MLP neurons of a small language model. Each row is named by its layer, matrix (up: input weights) and neuron, and shows model dimensions 32-127. Each number is 500 + 50 x the weight over its row's rms, rounded and kept within 0 to 999. Numbers have three digits each.
Before each neuron's rows is what it responds to, as a language model described it from the Wikipedia text at the highest values.

Description: Measurement units and scores
L2.up636:513515555472532598481500535468513545431480447567592494521496431551470499524551527563418464558517578613434535501436587510583571598436448368541482551534471500499537487386500613569544480426464531419480564448411490518567588447455542501502519592483540519480505476549509430517551465518473422545

Description: Event nouns and markup
L5.up662:515462485519421522463492449585560587538525459410474521497445437432484506507439537461450501490518441528385492652540479518533518561573534530543518402541487469481500461448529421501544473595534425415488569553553520557571542468433447575559489569494431501503533496494500500515499468481497511522

Description: Structured-data punctuation fragments
L5.up1073:560563507599535518481501478519473516472476539443513419543554451531471487514522482559478423547526464504408537518583522400515527590450518408453516507481546393506467500551437465574506536510490519440501556649484503523495483511597506483459541587487424629494541487540513457484541497542521503585

Description: Institutional function nouns
L5.up2686:515613445495488415600438552570508442567489486443498452464519558434499600477455565416477468535589485523396511497505573550581458453586505448450507417482531527495546508454450591488531410524485476496463440615568415562501488463469499525465492536466490554486497542452547475542518587620495476507

Description: Units after numbers
L3.up2717:506481497590439497551484500497537571540476449496568461548584507615434615453447577592462517502502518562382466478503600558478431480554539505428511531499505440479634553525372478523460536457499438523553507510446526452470543458536571487462516522571516540449459519554466464416583493531533431550

Description: Time and lifespan words
L2.up2287:523465463384468554455447410478490504477473567496533514597489552546561516513480460567455446520516519530519530483478563423507494490478467527513545410487430498484507502514529429431493550398562538571532413542495519466459414493462554499489481540599532514480546500528478436487507325536525528533

Description: Markdown table header structure
L3.up2589:486486459589523567589445530535502524452597588534478506527506443477447443457528598410417478546452508451531546564511433509567536517531463524421426514471543482463513508424514519491521462537474534507382508597543474525474429420474450511438455529506403589532533444469437522506524504532480470505

Description: Definitional "is a" article
L3.up2675:475490561519574521488534456442447506507479527538433471467601391531396486473455602497463430590480513498480408535432536528589535451478557497450446530492518483505534475432481511475517567438494429617517513498508529502506602400544570432490515527433516481615601447481408550401541549486582450445

Description: Paragraph-initial name pieces
L5.up165:620392534490501438436560438414470464460512565437499497461419517485480452470477534462531490468480485499492370607477470515411545467549584529483558505401529500452563430523545489572463542512533513437449454538542585459467627535440460518591482495588550540438566505446574538412456495549659469412

Description: Career and election nouns
L2.up2292:490397450513550572411520272488493461529431508426394479537530489505546489411447473438483522571512476563563599471519581525545438502535519421592490453509531460468583519460482537433576499534603568550546486538471522471518523538415542491626467492488520495436502444438606490399486462540472523510

Description: Determiner before ranked noun
L3.up347:518533498510592520361483434444496500466455447383541530505446522507461422425437497484377564515464476492510489453626383498570436497489510587503543478513508472573573465531456438438487552492482417555448492544463541487399454448461459488507463511456484523483528569555459442459522494545549531532

Description: Word-initial "La" fragment
L3.up1067:509489579511453491456544481422500463476550558438441473496510498497539480531643484517496603523368607421436481503479399455550515460444478501444572497480419455549559396449479476463502500441433510526470460493631516516448560623516459564458475449494480449502568451551489537482511439568507445555

Description: Encyclopedic definition connectors
L5.up682:550514408396558489434532574490480462568445442553503497483558496481499377495445470466435448496547416454388408443376503511583512517418558452463490362465508449417465514521561507494446458482517579601549492525522520534496498440572546525486591509466532500500478463559383501515486599475475464521

Description: Land and property nouns
L2.up2276:530530526499468540531525525460444460508535507479450476622539465490492541473563514497488516532487475565524520456527571549482564436503459491571514530515573582523515529356483538478595434526431561552434419425521429491489526486469562447606513501435535552572447463543544438442455574517496478497

Description: Word-internal name pieces
L2.up270:521510441638509512467505507589531431476500534412444568478406564511467522508572477487517574471480485424456499536564487512453630548551530543542449490464580509425523496526509512492497516552498399493439431546521462470511438508480529466564484516532490499578572485496528480465504528504530469425

Description: Closing parenthetical brackets
L3.up580:513556447586564499490555393505357528454468581530524517574514487493435453523501506510437492487492541448565510598517471497460523564528535491471505502461463519505581589507400445546504562463489575505463445589460455472489491510505470551528458408508492518472480606516487472413557475539421471485

Description: Noun stems and word pieces
L3.up1514:458484539452567517538534440542595407483421565417573422578545439529462574418424503511451493533513494523435481480598559455557538415517489399516603528408578517500515507460482477490486515516521448502490561436463400452537547521457539501454462545513478393479456468442463564478525440468548431534

Description: Start of multi-token terms
L2.up2803:606474566502531405480446467579483558405501546515560459515535473542403589482505477485528448439456389529512607443588537464525413446501408596549563533467473583509450415493446475451512456548566490531477550380497498388523449470569548535508407568614465549556506487509475430540470533439517457467

Description: Romance name particles, table pipes
L2.up175:526492449549452509490513550558457508481502454521417550619479446417491414523597496497447495490491487514523425503538452474483469459450516563509508547504513453438459565452571564505481549502480497560465439672489545527448543421492484490427467461604535485555523570553537558519514468514428483559

Description: Word-final pieces in lists and tables
L2.up847:477542564533535589453462484457462515477570522436520547426458374596491505514523515520414520538497382533314473545528513559554504445551542478496531420553495522464447472509445551514588529495427582547533467529518451476544516623543509493449441569546465535655535461585540517516607445580595473548

Description: Numbers in structured data
L5.up1861:523583487518553454445530531456554525505362466460503528579485558517504552475587571543474435462451499461554410408474532551524545479627519521516474553469526489459474521499483552541553514513527548442445555506514391476584557377518528437370545565498506498461543461545524491472536425438414415505

Description: Markdown table separator dashes
L5.up709:544509492502521496475522528550548521307458477529447441528518533471470494450464497490515526571411496523465554519469511525524498545479516510425371450517541439511493409423487498494482528441431433476459481574488433548484502384585525454480442503415550617463512503549502464423555539635493450400

Description: Transition phrases and word fragments
L5.up1436:489455544565441503554469461388519549424604611423507494555477532526484526521581497527454478422465512501484498501531610507497418435517478472447415422569550434395528456527442520471505445584567502565486566502527444486494466443526520525485489493564510504498522529523407540393397458581545494499

Description: Articles after copulas and titles
L5.up540:525440533488567524533536574475456490422508447486452540622400523472548508459509434531391554597537627585503473534427511446557481602450550552502538484413594436495583438515463478470474514462471507546381445520499503624494513412531411556452556510572448453468544552554645541395500518489528455539

Description: Word-final subword pieces
L3.up1644:490484550464570415438573457499465577513384527449513545499475504536495542407507591456534571451429499494432535548492488473391466453566460482527531445513642468447538471534527610494504502485524490468480496487433492439483506413472468461514510443591492471433467469426496505539497557510480392407

Description: Noun after preposition
L2.up524:442480581468463509516464597530599512484553566481522511495471541494504416520553439499489534429498500406431485511528531540557468545490471471490474500465463486466547446561501561461541533390510539553556498485444499522500542413515421514504500478566516570542520475525530508531531428481510463533

Description: Predictable collocation completions
L3.up617:524492551443439455451424469477572465418495617419514511486475558555481494540434485521491463516498546413512512512498476566541477535497511466449471494504500540565576443512532490451487586509534515547465477549543416465464576525542454559437482457486501496370516451497472461521583453516527437452

Description: Word-internal joining punctuation
L3.up2587:490488469470479531449497566518502468511416544531550396499507534427527456545480601514510523475612547495579495439612554470587462515423477500417540464429462502594441502495502485543579457490477422602492563468515511562461505500495493436389405579582458514456519578493472497445564587493400389570

Description: Possessive 's and determiners
L5.up177:546504480485514471460471398405538529429508540424374452491578520499479521503516479474491429503442529512522522531410544411480469561474555452464536452529549487514552503523449631509528560550572541418483452601578578579452429430511454502502462487551502549444609554502483633521517411520451524516

Description: Predictable phrase-final nouns
L2.up2732:493513580406496501534485494556489553386405543512452451547415576498541353505494470477506546474572440424469539386522623610506563491546433540540481426550500519541456479542541519459445434586535513547519553496447463474522540497470468393414530503514501516468558585572445511501441538507532458473

Description: Competition and event nouns
L3.up2599:537513573517440474379536516524537569497453499479502474532500570480431573548537571576474513560528393518498505403484498440521496547546595447526542616444487420450471482448470497553511439439499433484495442548509488533533474493467559523501547465469519532475501546444522469494528438532375531425

Description: Definitional predicate openers
L2.up2148:490499520508595458540578488467485570598546534577426442487611488460501482401531519495409552463536495542485482512464511492533600490431557425461514507433522475518471451515563498533526488376522415469602516549484452540532465490488549429413402606507461454592538531493511505512453596438412512518

Description: Word pieces and nouns after articles
L5.up1363:435541457466476405469531501504555551402489466509511472440492453453441343438454479523535505546481586480440586544435476569501443510514428478456510549493565527508573523529457515468523483513435507512435537477473487476433377562459475531489460480465543463535548502516465505487508429482621469561

Description: Word-start fragments and table separators
L3.up467:517470495465532582570585452422525470503399492476520483532486491531487459426462515534415546504546522502509494558432452484571464493520410416527586426488496594570498453451498512528501466521473528552382438540482484475543517600523575508447423540469528465587523462469525451399528494651574439433

Description: Continuations after number words
L5.up1095:537450484561501439454513460487493537454513534503490467488453393524397525480467530429539459465550465495521571397481539563504476428464405490484420463389524406504443456485598519504459511351554482445495481448590516552423540476472459412417506550546453535486551420492520560496525598543491435464

Description: Markup and split-word tokens
L2.up281:490502556574442521548391584565499564469494494533561447452499490492514544485538454536484483500451473427409457509490491492640510509411408501510501534502517494497510613381498509559670408554433389528428590516656598514485447468586463503434560508437513436494509418394497489514546387532523460430

Description: Definite noun-phrase openers
L2.up1848:530530560497525548485445461526568459505559521551500549402548496548463423525584525478451494482478558506575401576567538482463608455478509480518543493505542500449574564542530604493456543540530501512492482482548399492376481460496549461519447516542476534497521558564459449556510599510415476579